config.yaml
head_dim: 64
d_mlp: 3072
batch_tokens: [131072, 262144]
seq_len: 1024
MLP neurons of a small language model. Each row is named by its layer, matrix (up: input weights) and neuron, and shows model dimensions 304-495. Each number is 128 + 24 x the weight over its row's rms, rounded and kept within 0 to 255. Numbers have three digits each.
A block is one neuron, or neurons of one layer that tend to fire together. After each block is what it responds to, as a language model described it from the Wikipedia text at the highest values.

L2.up3:131126129147105145120152097092106145167139142121130136086113118094117156099149149110131117115100128120107095171103108102115115131160140147128108162122135140115136113112122122144088114141127088136104088154132145144124098133118084106170129163161089123182108148156073178119124144149167088092075105142154152083113135087125110158099094103100169146106145088132102097112146157108167132127089160145129130093100144137149133118098132134095104132087178156128143135168099126133115117119149163097112104066139120077135100113131151103121159132154142122133132145119135120146138158149110112116
L2.up15:108074121136136116084110173076102130044131122142145108128152122148103147155134135128128128143098138122119100135080095123149128134134075157126103123132125125091137119155141161154144147125116128121155086127133086135083141129096163170121138140101129110167157122116075151170130121115099110107105156124135183121144118127119119128115157110130124136106078161127102120139121149129169102157096146122112143109181073147128134117136151095088108187165156124111122151165148150173137136128138113165115094101123145143083144110160114140093130140112102058103082116143138129168105129113129165139
L2.up84:116116119124139155100090101074117149157105135117128141126128111095102129137118065136117131155147111099106107171120173127127155142159119137114113103118114156094120100114114128119142147169117171137136114128127107099165126148147159118153131139127091147147119131082091180146170087118136151104135142107160170101099145151154171093108112126095093104119095151129127097119116142161179129146140121138152147087110076142119121145125118169110122137154151121146150140154147165132130106114107166143120141090139085084122120118138143106157139132146113085078133115114120168125120132171142118117
L2.up105:159114119119112168109111159145119159159091106107144141105082158132130142123101155108131098126154125137135127093151151130132144112158135143116156103153183131113118104161080136136158159133151134128138135143105147122102118111163119126164121125110109139124126111129125116087119143129119104094075142105165147148093128119146106132176140103080108131148139116112104098122117159173180102107118103094124120134108092102111142155118119115107166144169137154137082103144147165142150124111110146149152191155123110161138101130167117131141152133111126111136146142135101134178113097112142116094
L2.up345:082103105134168126124097153133151111138140143108147140129162135140102116159125136157156139134093086098094153107129133134144134120119160171108137109087137171119110114135119105125142138137091141148146120116113076162160072137136150143155133117140140090150171107158127118133113125148146093093134126121140110109082131108129047118104106088152130129142112124142143143168132098110150146135149119125118152157111114149125120141108125123129122148154123142116135075181151101109143129133122209154138133167181138127096156137152146120118148128136154167120082138141100151105146103114143119139
L2.up532:132111119132120073117112146092101158161160107127158111126098115132176138131101091110146112161122122126083133145135106179140112124136097142133145138068132111125101129159107093111137137163120126123148152149103100107149123120148151161136126117116149110154111130147084135133128107100161127145101146147093152105126135105122112163102104128102124122148096058131173074134130160152164123120135149153139168121140136166159114161164138094134094105131145086125100140126114143122129119132118121136121107138139139175136093149090112130135114154158124105157099145124125137115078117160102123104
L2.up549:106110134160134129121141121139100164167126155088126162092136111100127160130105115111157144153148115112113091164139132153177127149151149128117143129107141184137144137127144119151120139154095144143152165124127152131097128120138146070153160093183129095122117127127118157146119107119143088148119111099170142132106124158135151148099119138127128150119103122105114136148119118137116164173125117153108150165161126140144159123133138132105089145131159143147115121129105122141102133098136185133159123121108113134151125115146133110086106146096137144104175126103156159140120112129123144107
L2.up797:127158122153106140137131183128103111127135125154135147128161122073143098125081124150071106115119126103129102143146134129138163176097098084116162107148135139161127103117103144141121127145114134114100119091112130103112143139144165125147121133164087128135104128125121136121067124163139163109124122134132092131114115134173146131134170104124119143124154133139139125137109142138138161142100130133084134110112113147119130122131126118169115141118113149128132104131095115085109136147144182139138095120148133124111131140132141078156123136118113105160088136184107108125151165155132135138
L2.up995:131131149109108138066107124158125106152134123099114136090066147119143171137146144153115111113134119124143142149076126126153201129146084126088136083109118129126143137130117165117120122113093160097109150130163104146126110139140104139129153172155114083115124144126098144108141167130166161108150091157106170065134055118142135123141136127115126169138134114077125108131111104116110114115156145125125109109118121135092137098166140114122105149166123146108146124125121129141162145135112140129093137111129114160153118133151121127158136164166165132120137104080112144112143091111076088089
L2.up1292:131162087166126147107121096178124122119112151144123156124144127142091126102167150114122102174137121140061124089115106167118125141121124123160154101082157159164169133121147108124132104147102091122120131159095122112152111082164171148124088129090107084151135163142133121146126123144133120135139146080100119122129074135147148131130121152126080128098083080153123132148108154098147165147098105138141125147080160125164144150140114155067090127126129101113139130136122102119150125133113106129177134121141115078135102128137101167119123183140140138080158120134135127140093174147133128157
L2.up1577:099149142171117135096077153103142086106117144122112151126124119097105145114140134108159118143191117136125087091150172119119168137167090143125120101102174140117152119140140092136162213156136063111169128168078129140142116139136161140116128153108148123126104145121128179103194110162091116133206119093153093088161169129108133127124144125150138131154078109106102137177108091127113137131148075108107119096142112119114109130121130128114111138157141111113140148170101145114127105077144139091145185142163096092118124143148118111099119135129144127139136093086098133143132158093141112157
L2.up1699:136106132170099132063146126172123138141097105161133167130090128086131129104131111098087116126123152112122118168171105088089107153123140143138128132112134148133125121133132138123097142107131132115121101155106120119138162103103122097137132133148101086166121121118118158181112141117141116128149112164175156141160132077105114162153125128156098144117153148125118133084177122122131110123106093093116152130129144142156118139119182122110126127150159139162130153118137107131131130123126085122127173140137136143125159139159179133076132144149121171106125109145145137128103135147118156201
L2.up2365:120120103130144137076126120102099135126156115171160116128115050134140151143145148132130125102133126117092095120153133128120111111172118115115141120146149125151139093125131151131137145171112124153141089151111104147141141138159125151147168108104107155179115127130113106172098132124127115153072142130121143126110114107148113158076167161130142108111107115100137151097139115127129158162121141143125118142091148095123131145168191134101159148143119113108133151152160162128144129113125192116128141118144141133116107142165144125118110119155135127106132130149122146129142111147108140138
L2.up2657:168082149181123133135140115144134117116118141141125129148133103101132182119146141155139145134211088124143113172146119182102130131128123136151109123129127138142140153149128163157125116110153123109146152084159117128120151136151152141148156106112117121122114141139126115112123133117178151127126129137140123084111122110118153110124152104178103088105127120103131102121103158074131165128172156147114138119112082143132128108083096099097106122134073122124121103179103170150124106142136138129143154131142113099109128152125157130134113087093099164142118112100126125104094134116141126131
L2.up3006:098091150129108110139141126112147095117109114126140155102129113124164116141146146138128182166157118126115097162144131161169083113135148128140158089134122098139103135158101117121123122146111074135149121139145128116132115102107150141132117136157120116130125138119122128120110152130120113160110110099088131153124132108139143130121123142097164103094121128108088124143106154119158107062121145135088154114168174049148124148148158116131124149073149134133113141183154132131112135113143127087134146178109108100173128090172126128120126144158102150162113125175097108098148079133147148156
L2.up3023:092103116141115141129141131125148154148153133141179159145127144079123127098142125117119126138090121141112107105122158159135120141127100141138170083125111133146183137139164135127099159132099103125084117127128126116152116130115170063168138097142165139146129146127138149171137119096126112143106115113100152121134151135118112110115153169138123118112170063138123124128091176085117122138120124146105143140097117099142114130147116103070131150095172106064133124138100130133084135086153143155151158107085135127113107141127101053120102187132129166115141190145079086130129130105115182085
Description: Preposition after attitude words

L2.up299:110146100111114107090074140125128130108123122116135110145131105135143111115094166124115138120129124129165153123120126169167072110116174163138135089125148135107136133116142161139136157103122101104142125155081139127106126147136159135172135129176136128154104108190109108117118103127140169121116117091084108126100126115127109122120139115077092145151147164121097106132139164170112110143141168123123132132160153097138134104118143130131131113137122083126134094110115061131140111098142148128123123137136079129154124073154146110174115128084129103141144123151118171150146108143126113125
L2.up971:131108156126102144145110158170118140116139103143115162165165120107098125143139107138097157139144111098186088107136158105140085141165070151164103187138118138125136133117086101078130131120089155101142122174158172116104152151118112115124145089119132127131123105126096159139168122122106127132126115103118138078136163119133101130144165119077104136106112119141142144135088119170084142125095168102153112176168115173126129158118139148139155165151116148132168122115087112125164120159140124105127069102125134135113143137118110167112130118136068140114176165140115199129159136103151097115
L2.up1043:112166108098121124158106177172129121099146123133196136154129087127168099116135112136101103101161150134087122131113178075118112123138095135135145144122072087114109106164157141135123113102120164124101116135103131174151120151153136105159139115149120133129150117124148087086130133131110126127132140109106148162147136146084118148132136099095127074129170113153127144154119139142118136067120077113141119134163152132145149116099108128146096140111138112120103098151112124119148165112145086171135112121116142081129108131157099143124113176159124069104123123140127153102104095083106127153
L2.up1254:100128124153120108160123134150087101147109096154119152117144121100134150123165125112118111208123138120148153116127094098122158125123142062117132142146129143103131110130083090108125152167127132129152107115133118129110124111137172120138117148154126121113113138153133125114120153126156135126139139093110158142162113127119087116145109141157141106145149118155119093106107113131140190135130130156118134104086146117132135096130065133150175054078113127076104177180150137181117140109119135141099118095169127149138116136143128129111084104115160171115134134143154112144140109112142135144
L2.up1353:163115126124091144134165096121128122127125128125106175129152096136093130144153141120174160095109116103129142130122132134173100093113141089171120128129131090122109140094119156107123148119138102074105109141140163149133130137127096114132145137138116162148084152131183152116124159148137093145104127129124145104105109106108141164141118114163143078153119140139113157090135156098118148129133132195160105142096118103126138099095144161165120121132142116166111121138153121110119138094106139106137137113124126114135136138155161157188069108113107110119148092125130171099144116095192119154
L2.up1573:144134124148159129123106143145073120111158114095126121102125061145102121135113152120149145094122108119128133118120095090175056108109122168138124135121106089080155135084148150122103134126096130113102188150135118118132160121149125133112117133154105172138119119154110110127143143134081082109105109128174158094087144096132165147169128103117153125145130097148130101104156124135123126104135152169164077129125119147090137158122139176125169115140115095147128109119151131119129150133133131124103161119116158147093118097155129144110133145125121094148119103098133128103138132104117140140
L2.up1825:074133115132138131136113139125146158114128134084115121169147131124148107103138171123151138116134151132140113109125096136152144134126133084144135137110135116131086146090126117080096136108139153134139147107101181117151124124148138151132139124131210136127162112116115136176120168105094115151127083116230137141097187111121119172127113124093114088125146120145097092127138106193110135155150114149084113118130106134120112107080122132123153058126088124172104124135127103163154139113089141159083096104090150124124132128116112153122163169123131114144111101140182107134142119114171145120
L2.up1858:140146127118170122129093107115095119117100108167129153076140046081091134147132124109157106104131148171137132129113124073127116125145108147155120165187121105144136117093131165127118158127135098080133168134135075156155162124154099105116164119092156135153134104125112133144100116151144097139127105085132148133141145148126138093145117146158096159130122117168130092132096142130093130103123133112130107174128156119150130151134113113153128113121107087150100143167116138140145115114128139146114167099159109100120092129122151123174153119128094187129113115090127126158082109093146126110
L2.up1972:094131147103132157122083108170170073108108084136113096123113135181141109114100136134130153166124140136087114097132082143133105164129110130152127110136115116136108095116085124152149128109115096097141138159146146143141134130104111148159160096148161123130128101120137092087114158109132105134122077077120113109095123117092140126124140117139117069137119156132105116126128135120166190119155105133161088118153145151113120113151150123134143106177134124158109136129083174102126108104118127149148106143135112145123105113136124159124133118106094130104129167082120084149079138108143164171
L2.up2035:143115161088101157133096140075118113099068155145099151089150154121127151125104117145104132130130112120161088124077128107137127136103089162152170127141105119124124152134116170080107151095138101142159141164148094102178103133083103136117151111174143113070111112119136099152101091114147145117150110113130121141118128077108150128123176106141122160136131132120136143129116139133109181105174121151125125084103122138178106146130127120107154118111148067121152142123123104091125132184158136129106093131162124120096086158111120109094159110122076152140128162131126124159107140150179130128
L2.up2296:110132104123165150112119121143110150175117081158132107115132161127124115137149158151167130123129139087139147132128155094130152165158152138127089162181104127134133153089158109112140097141135133140154129175125132126118102148117124134124128119098125126171100128091097140142112140117097118113150116133131131134127134096092153136132138108098120098118135146150100179139127145128136182184105163111089117088126116149127113100095091127156098106148153105149135102109088105159098119132107188159135111130156100104141123112147141147100147138149103137135128144104149102121140145121170158130
L2.up2346:138141159105087124141078118152114151109116127122104103120146128091133107148143153144107131116139145194107110108137195187139158105105090110141111173107109136097112091150127106141144176133125120072109121163094129129110139140156147102103128109125102123090094127129099133087101155138086132110157175111112108126133135079087184134171135107092116114132151105133139105107099151116101163125150140163086121133129192123128173153093110144160157118117169131105158137093161110147108099127101119129164124103125139132117087101138108143126139117138146167131139073160108142098125120145184102116
L2.up2358:083135155074097121080105126127104101110175124110162133113140102093113104145094126121119107136139111140137106109116154109112132133090100106102119139123099098066143158102138128100090141122161132119121123122122129092115116146105139128141112059121162153143146112173117121125105113154127122166101147130059109121141116156137125153114115093128100128093170133121070119164121148149142140115129137116182143160145116116109127084137124155162164136149142140132121156107135151101088165150149139145117128116133103144123127122156142137138095115136120125129163145102135125126163161167148118169
L2.up2577:132113153086124128135092144176158090091085073145130127141156120102073162147136111104118100141121179162118109143121128127108110153080149138169140104127099109083148141121154152139121145123146126121160103139117114143169125140094109130152099144158120134149110096165166140183115116149145126134117127145151133116143133177156121128147102109114116145132146102172098162152143159139108101138164141142125147136132133121101190109111159111141108122117126085143115179130123142152095160136120130138081132127103101120131160127126150119122098146130125114114198096104136145103136124127151143091
L2.up2894:125147130145166107120064164134103093140111084106157140144133129163138143155136151144109157131158129127130155147123094116141130115177159141149150131115130155124131100111134122136128094145130071148122102125131093142126136135132103134177126110133153128129125100085110153099173142109155110138121143098144095129153126092086083157138089083088129137115174125173143122153147100146123085128159106115119114153104109161092097136174122115115126117175141156140123146154100147146154133125086109164113127148134131114137153156149127144122150132132125115152131131122150138117125114112138106180
L2.up2962:121151123146109160137139106118112109102155117169099115084139118119089089130100106158153051121119129177149141080115144088116159109097115151115126161155108142090130177115161134145162119136133110092166112158159121081114110130125164139108146081127101179118123120125172103139153104141157129178153130109122122088112190132165138147161144108140155148150144076144128125123109146146105133108117126124144109123091183086128138109076117152090124124113180102134079143109119184132101146113107130173119150112159070084136110131143162156138146156110129153146158072075088150147155160119148167113
Description: Code-internal digits and letters

L6.up1191:106143144121144129136133157124120147102133155094110113114132123119082152154096145125105112153098130105105131106105157085148127128112136101175096141139140123117154131115073087139129126119121100154110084115136165086128127120163098146126125131103145128103187086119148161170147149129103097145163123160127119153169131148113131156151142123153125145148126143125141119094119135118106115167150085100087147128106112100108114138087162157145113122083136126111168177130149121149114126117111162160138106098137152146128168126118120146124125120138122142143140124109131096114127139113105104122
Description: Phrase-completing adverbs and code pieces

L7.up380:092090077111125065145082128139132160162188111104160099118160178133099107154116151110130070117176124135142156111106160136152160164108146105117102124142123123137126117146115155146113152169099117162130150117089142139115113147107122079123119153127151084132146109090111101096127157110132135161135128100093143092131123118117143133153141060131124153143175099159136116146098158166140132112106096130152155154138124157124106145118120114113082165100074151149118135109102130101161148108132127114172118173139161138154113108101114120126144120104139141140149125135165141174129173151144088112
L7.up1174:130111109129093137123131149135116136108115124142112080131161092154110126125142125105094135157171069146102149190141136125114164109116125104130155136147150121097106128107149093107122150124152114134156107142105148138135101102157126103165149147147143092120130146113095156134138156118104090118136131168105122116134172107081144086116136156145118096093143112161106130113099105128154150088146096101114134085096177156101100115146090123146139132097169110150149144131129104153136126156145150132109145106168124119138135157155115124132095135049128116131135102124156133157093079093162142104
L7.up1330:126117125118127121131137112106081134149168111099099078138115137145113120120168144141178164148152127189158151176107131105134123117134112153112157127076131110106130089132130109116153114156121160137137140139124138169116109118124146144105119125139133116161139118109108110123171173173100119149140086137111150143113135124076122121104132137108171110130153128130097128128110147114158129142130146121112164132133110130147098126139113093161113149137161084169130116125152125078125109122104120121110143148118134124059148151168107168125102129096111127113135153138139085145115093135151103103
L7.up1693:148119109134160121152146119143114137162152166118111109151133119158127134117158117119141095101163190170110108105136183139148122107106101109077102122143163152119135072144135110139170140132105101131139107165126111117116099097145120124102105146105144104164115125098119094138073151090158123132153140144145124146138142133111119146141091137138102155126134104097122101150101104135132100119154156126155104149143097140125134118128141167120120160106123141158139143159115109153190149124102093151159173104158155133114140134153122161115102146132181163109146101096171140141121136124153105083
Description: Desire, decision and request verbs

L7.up166:127108107136104116118102125090114150161156156095092144155132116128141168137158097119136073146130128115138092165102120134142120126133103126145131137116153100144111092190125159106156106131135133121162179142095159077156127136150135144112130148134157177110086107108162115108162119128107130131158140155167132140162111124113136172150091143137098161141101136155129121096096156130153104127186137133112142086143110087110130117102134111101144130111130116111147144148142167115144080074148110165158123107091120127091108131138102166111144160112140128116103120117145136132147153127119129113
L7.up624:132110143125129127114097146099127123112169137153165148166150174114171115142103083131170102111135115107150135123115082124106128108134109117124117139127152160134127132146112092120176074177130149100107126164100122080110124141120051102119096120159135109098129130131119119100111167157108151110144083124120168152119151125123138085143113159109140133144125122124132099141138121129126138110115170114094163132142099104101172159099155137146161127118133118110110083125112116135131138141101064130141136120133166128115125129177146146141136120172134066108124133151096144133029109137103108116
L7.up887:122143147138139122134050091110116113154142066138161105125157109129108141149144131136122129115121138102107138154127130136083134119119108184087104155096109134166105126167119139112118071123165124130161080110118123150130150107176110159154124098140128150114148144170142111134104109168127131136158095182159111142106094124132152132116110140134130133132173153084131138092133125103128124105142103083105119128119100107099142127090114149113109086125144153129128133129123146143130143056094076109127138138118131093158129093120131103115124116103153097106130121182162119199125112092124140120
L7.up1247:121110159135157121088125143076122114138120129109104127148148144131141164121137121118113146080167099098191148119109085132097130151126097145113105126128140129121172141155119119137154121128133095110120156097124160092120126132095107155154143119122144146127145125159130153146122134147130133107096111143151149132072119108147151143117145154095178149140104076111119164123179137137129128114153135119093121138148153151115117155125153124166212121121119130123097125096114136115152132117139120140133105132158090161088127065109106128115146121109148123083107091173128122120093115117183086114
Description: Model designation digits

L7.up693:087128125157142135084138119131134116137119137116086110151092145153114174176137109151129105148097133115147139140141149135140137152135124064109170087127126139098118177116159115116120149151117157099100109118160127148122149144094107134136094095110123104128058121119112111045075113154109117088101100158136168102118145133193152113142112136129124130161140129136156122141109156093155137108136105118130154079121141073179110123143090154142111091094101134154145151132115127142132134146124125137138145145117123122120127141164149153168123102121147108123120121116120126118145155154135147117
L7.up1368:177130131119135145096140116139173121126131151128143097154070170117112140118101132132116106117130146144104172093134156106126140175085122093131152162149112145073134107112118162140156077133099164127142129118110123115143075104158109120118160111096120120138149094109118068093137147118137104117151094161139167108161157158148155136129133136113129124090131088115099133147094148151165133091152092127120101128155171114130135180137126121105155130107111139134145128086138167129123107118117125091090110142172102103124102094139176155111149134098147136110096146097097136096131127192127107107
L7.up1457:146130138144131120124097119136103096118096121146128103132127120134136116124147165133097121079167124162114107099132170119118137115130131139136151132145099126130104096144129116117133110153148053145083125178110119112132117149102159127115149101111140105142105142139120133086061151151142092130139087125134137132120138148142160134119093127113123151157141130183139120141141140120144126104108115120093127140140129161081124114145107125127114123134123170132104182134154153173132150154153111102106122143124135140139138111133117106145123107106137162116079108186110107171113181105096134135
L7.up2798:130158136139156125109139129154077120121129159116160113133077105152132158147106139153137122145113112148146176150148120117106136150157146091091160127121142121089162129106124156109122093156096103113116138117134187136145115129142163095144109097141119135143105143087099087113129128131128124128138099119115142096071133172139180135107119138157129119130157141124129128151081119146113100119184196089137159143133123141170094128162118141136151123118073147111142125113184118159097088139122101182145122154120143161146138117145140116131122113126174127137122143137105117146126067129070129116
Description: Label before a number

L6.up2173:124151066167127095109075125128134133157129078147170122131106161051128124159142112109105131128109088151122131161089092181163144183129078129143129121184131096163144145104106118151118119097163138173120143127125104116116097150127136111141116104127149129160140076131125095153126057112144102144114109126112146103115118095143157158131142111154119109102141126140136139142120129120144130127145078103100136156080142112188113131114105139115136162138127163150090125100080158175112156119140119105149103083090119064115140119088131098136148152105126109159162108135133132087087116107059136104
Description: Argument-taking prepositions

L2.up224:161108108094097129157111134121131126132114111105118156124187151153124102117171099102157144145131074115136089151166136130095182095169192123115151129106125095117160165140140144121151122173141112130142127118104099115130128128149117051109152094098155162143135115121156137161111116123124087140130119091168200131134168147105140116110107134152165151113138076150127162118096124139117132101096153096141187121148116107122129102155164153111156083104103146130134131126127144112147156138133144125100152093108124132113120120131155108107115159141123136129147158105114131125114128127136156099
L2.up247:145141153103132135111125154123157118147107097090166134125134141124134125138117087088152124127172087087116130113111108137131138116111182109136137102128126092124123149149119167081150140112126142122120158109103153120108106136148126117162113150141125101123110128126163105096118124145132141117178135156153155104117136113096127098125124134114102127120113153121118154100169140124154145149092131121124187150122145126128124163140123127142170165125124158173155139123154161115113090120150091194116118129066119158085109111148155166142157167122104140108156077156140093090100154112142044089
L2.up522:129173120110118121145105137117099183163079132139141125133141120193099169135175124130124124108115125097155121112158059099116129144116120159116157135152091155142140087146124116109117190129156124123118143122136155117113129150141074173134168135133122128138120153136174116134089107110149114129142116115134132088144121119115122082116126069133146118080122142160112145130143126149151137125138089134183089158114158147083093120145141126097172127111129177110103135123156175122109152082141097162118111076120083154103064153107151118170083120121152117122092084130095173109131112101154147147
L2.up806:138147131114156072111148135125141116137158106140128111122115088120126142105111137134149130104159096115116147117152131119129146065168115156128084147123149137141146133075145136080127094156127133103141142124169073127139116125130139103166126155153150099118138090209174152114123100139144135085161132134111149122063169134130111109159133133140145160126134166098145140100118130142133114128141130159161129113141089137170141106108134139102179175155144103119144126091108167134135071128125127126090115181123156127141135085119095123127178143124123105152136151126122149159124181090101111115
L2.up848:149172152121115093085141141073083113167102122088109146110132114117132148173132149144147141159122111112155150119118132119094136087124112151106109106172140120199163118150125112096134106086116159166141138147131124146123113153154044137120135104112150132118086170124113078129164126076073146136157149155099127128134137118154136129131159115164088131142144124106131128100153133165128124098099146107114096115149110122098163128159115173106121132125125157094135141087112170117107126128174126078142118116107139100113107104105113134123147117138136096101097109135133131156130126123101122156
L2.up856:116111120088139124070112150141151113136149140123139110160148151142120143142145094155150128107129155165103126132141125147124146144138121101071189141101091138142138111138096104119133114157116149131105150133202073152108131135115109145115121068154104159079119105096134144099125103124101132139122128139130176141127119142149159137132125081047102155152105108143105111121165148139116129137131133136129100136114142101134106120162103155110103137129136135139131159123104168120108117116124180164132109121130129093143115116126100163152130131132131083102163183113137142161117119130121163131
L2.up1085:135129184125159106127139109150128098138131145127124150140121126157152141104127121139131150138143156135137126113120131192128141089102121130116074135117128099136115149145115104135146133139150140137109149133118089120129147131159120138137103142150134097125093139105123137137157153119142121121129172135134147150143127111129143098134087125149133151115206147130125171145136132121170123106105108124106144113144122110107149135160115116096142145093103149175134099104157109144125121131126125144122162114135131135081113171121095169150101111128146110112112145133079073148100145131160135099
L2.up1096:133155126159130147159094171152151111140151123121113156114141155162085108157133147100097126154138095102118116111113105109155114119081163137117164147109121159138109113080141165098142119126123112067114151153131153156139132130109092088122111114131137120124103130150156109109076126156110164122179163153157108128130146118141145137140136130122078153152136140115104068096095114126175137112167167120166112161087163168137094093140182122139149096099167097161143116088150125145116119129097123144110100179123145095130149136088158104130132124076150090085156116122107167088085140167184146153
L2.up1151:138148138108125137128143122076103149096116143138117117136136150157151135093114110151098096147147113118119134133117130136132076176123137128137129155124096134134129123137096123109113107125173120143098123120139121128118129131136150142125136110111164127137123112108118118119096112124122110137120120119104113108141136143134153114130135074138122125123156095191098137099139135124123122151149106135138134113161156100117109124138127092065100123134121151122145142109100094147126114158156093114144120121100116148137125129148154159100124101125169152162149125128135114127099106133120096162
L2.up1180:132115171148105118155159104099130133157144184125127125167148174116089135087108117143169102135135116134145095081144118136179081136138135122108110100117129125115137166150153121145154140071106122135151127108181110136151133139119130108097131133140116117113160131117148128136147137127140102116159123152120146123135142107073151128086114149125134113153125152128155105167108169092127109171086161129118136116149139135128128174144133109123114112105152054116137146081142144153139112088105121120071115106134133136107184125155150160103135125109149123101122106155092140110120121138199134103
L2.up1201:122101104137122148080093128131151091118134137080099153126155134112116149162111100080110111204119132116203145117130123160109153107100113122106123126133080161145165213105120155093125135106157140113141162094129129131153087114153120153192143130136141142120134126151114138168111103117117129095116187095124146189134134121139103104093114093148085116120166112143079094122088148106173133146113136116156126159133111125150100087156153164110165142145101128126138142124115116130128096136105076187078143133118142097110111126112113139135129150149119141105136127133167100085159155107157116152
L2.up1517:147086130144130119077105167155094130155160093082098071168154129138141130154113093141126152147170130111132159116105121108131115187114118134129138163153115120158109082149151147099175100105148094144174120129170119140155139164108112123186158152134136120134132141113154168144109145090142168129152104163164151144131146130183121122136140117141135091110112147128129144105159143109114124163130145145128128140101116130117109138133111122102116126082127119162100108175144162090172101088048146119156114132121118158080114104158094102158152127131096120129149139136109133128167121121101129135
L2.up2003:092095125168142140066170110116144122119121097121138170154144150169096121121144150122162121112119165127158079122130146130153152177103147121142121123124136114103093132090137147130101130149178124108112127155129111098107127106104122147125159132109130126119100148132088136146102172134091122130118073101170143146165161111128157102050141089145113198124147129147140105145112107133132152125095148126063134071155120143102082124143117110147157106113126138132093168074105191158072129119174109168112109117154118119099145150093127159094133134117051124102161091126129103128117116131146155106
L2.up2148:123137123120176094144112139118133163144188103140155121127119172153162116109130158107146109123121139116148149111143111148138115084115133097137121146141143150141117116123095147148093129144152160072149127125121125166130142159120115128125169130179135109091081156128171100137126105154134114114151097114126118107124141134141103133137153140106092170140117117190100074119098131104147091131105160141122115126146135104147110133118101158139163147167106157128095135110084149134121097084145144140110121151109096120101119106099117101176109147111116115117173095107126099104116166112160157158
L2.up2310:110115115168095100154088124120138121092149141133150119148094140143136084106129130110125115139075149158123108150172124109100121121148136125069159131108116127129154136099164143125119149083091124127123094126129119171161109151119167097139137107141099138111119139165182118120101149146116130107129169116118139143134098131130119104113131110152122135108115144135146107155116123139113121116121131154081146146111145128192158156151172137131096124140104129127143189129073123108139128138130105148112156128110142091160090073107126129125127157136128114117125116112123124091128125164108138135
L2.up2550:120147161157124158152116079143178126138096156073122132126141143156139125139105105118132099109140111145077124127124174126121117147122137147084140106122169144159115187101118149155147143078156118110146173165125165099167132132138107187135171152120182157090174127120099076134086130105112121160093130148140133155115148134122117109105121098148098126146091142085184128144099104100119172115111148118116132121156128088142135138163146119133150142123095136187103149138128159145135154138148126137113134131130162123133097101144104123129124146136077111129158160137125128137127186138124129144
Description: Period after abbreviations

L6.up1187:151132113160156129174094110143128147077115141119133125148133144087097124077127137126073180116136163121126130161161140141108169129103138125079173126155128107100087166092135141083122113111150158122128150113157104113165121137129100097156150110150146153131101154136147101167125147116127110128114104178158235094154143162160106079164162107124110095114159093154127126134121111128124152120126125081114124099090165157187118097136114157126172086127176125129149149116134153135174127116129130121153079108152174106113115135134139155177128163083109209106116123127120101106096127182120104113
Description: Quantity-expecting positions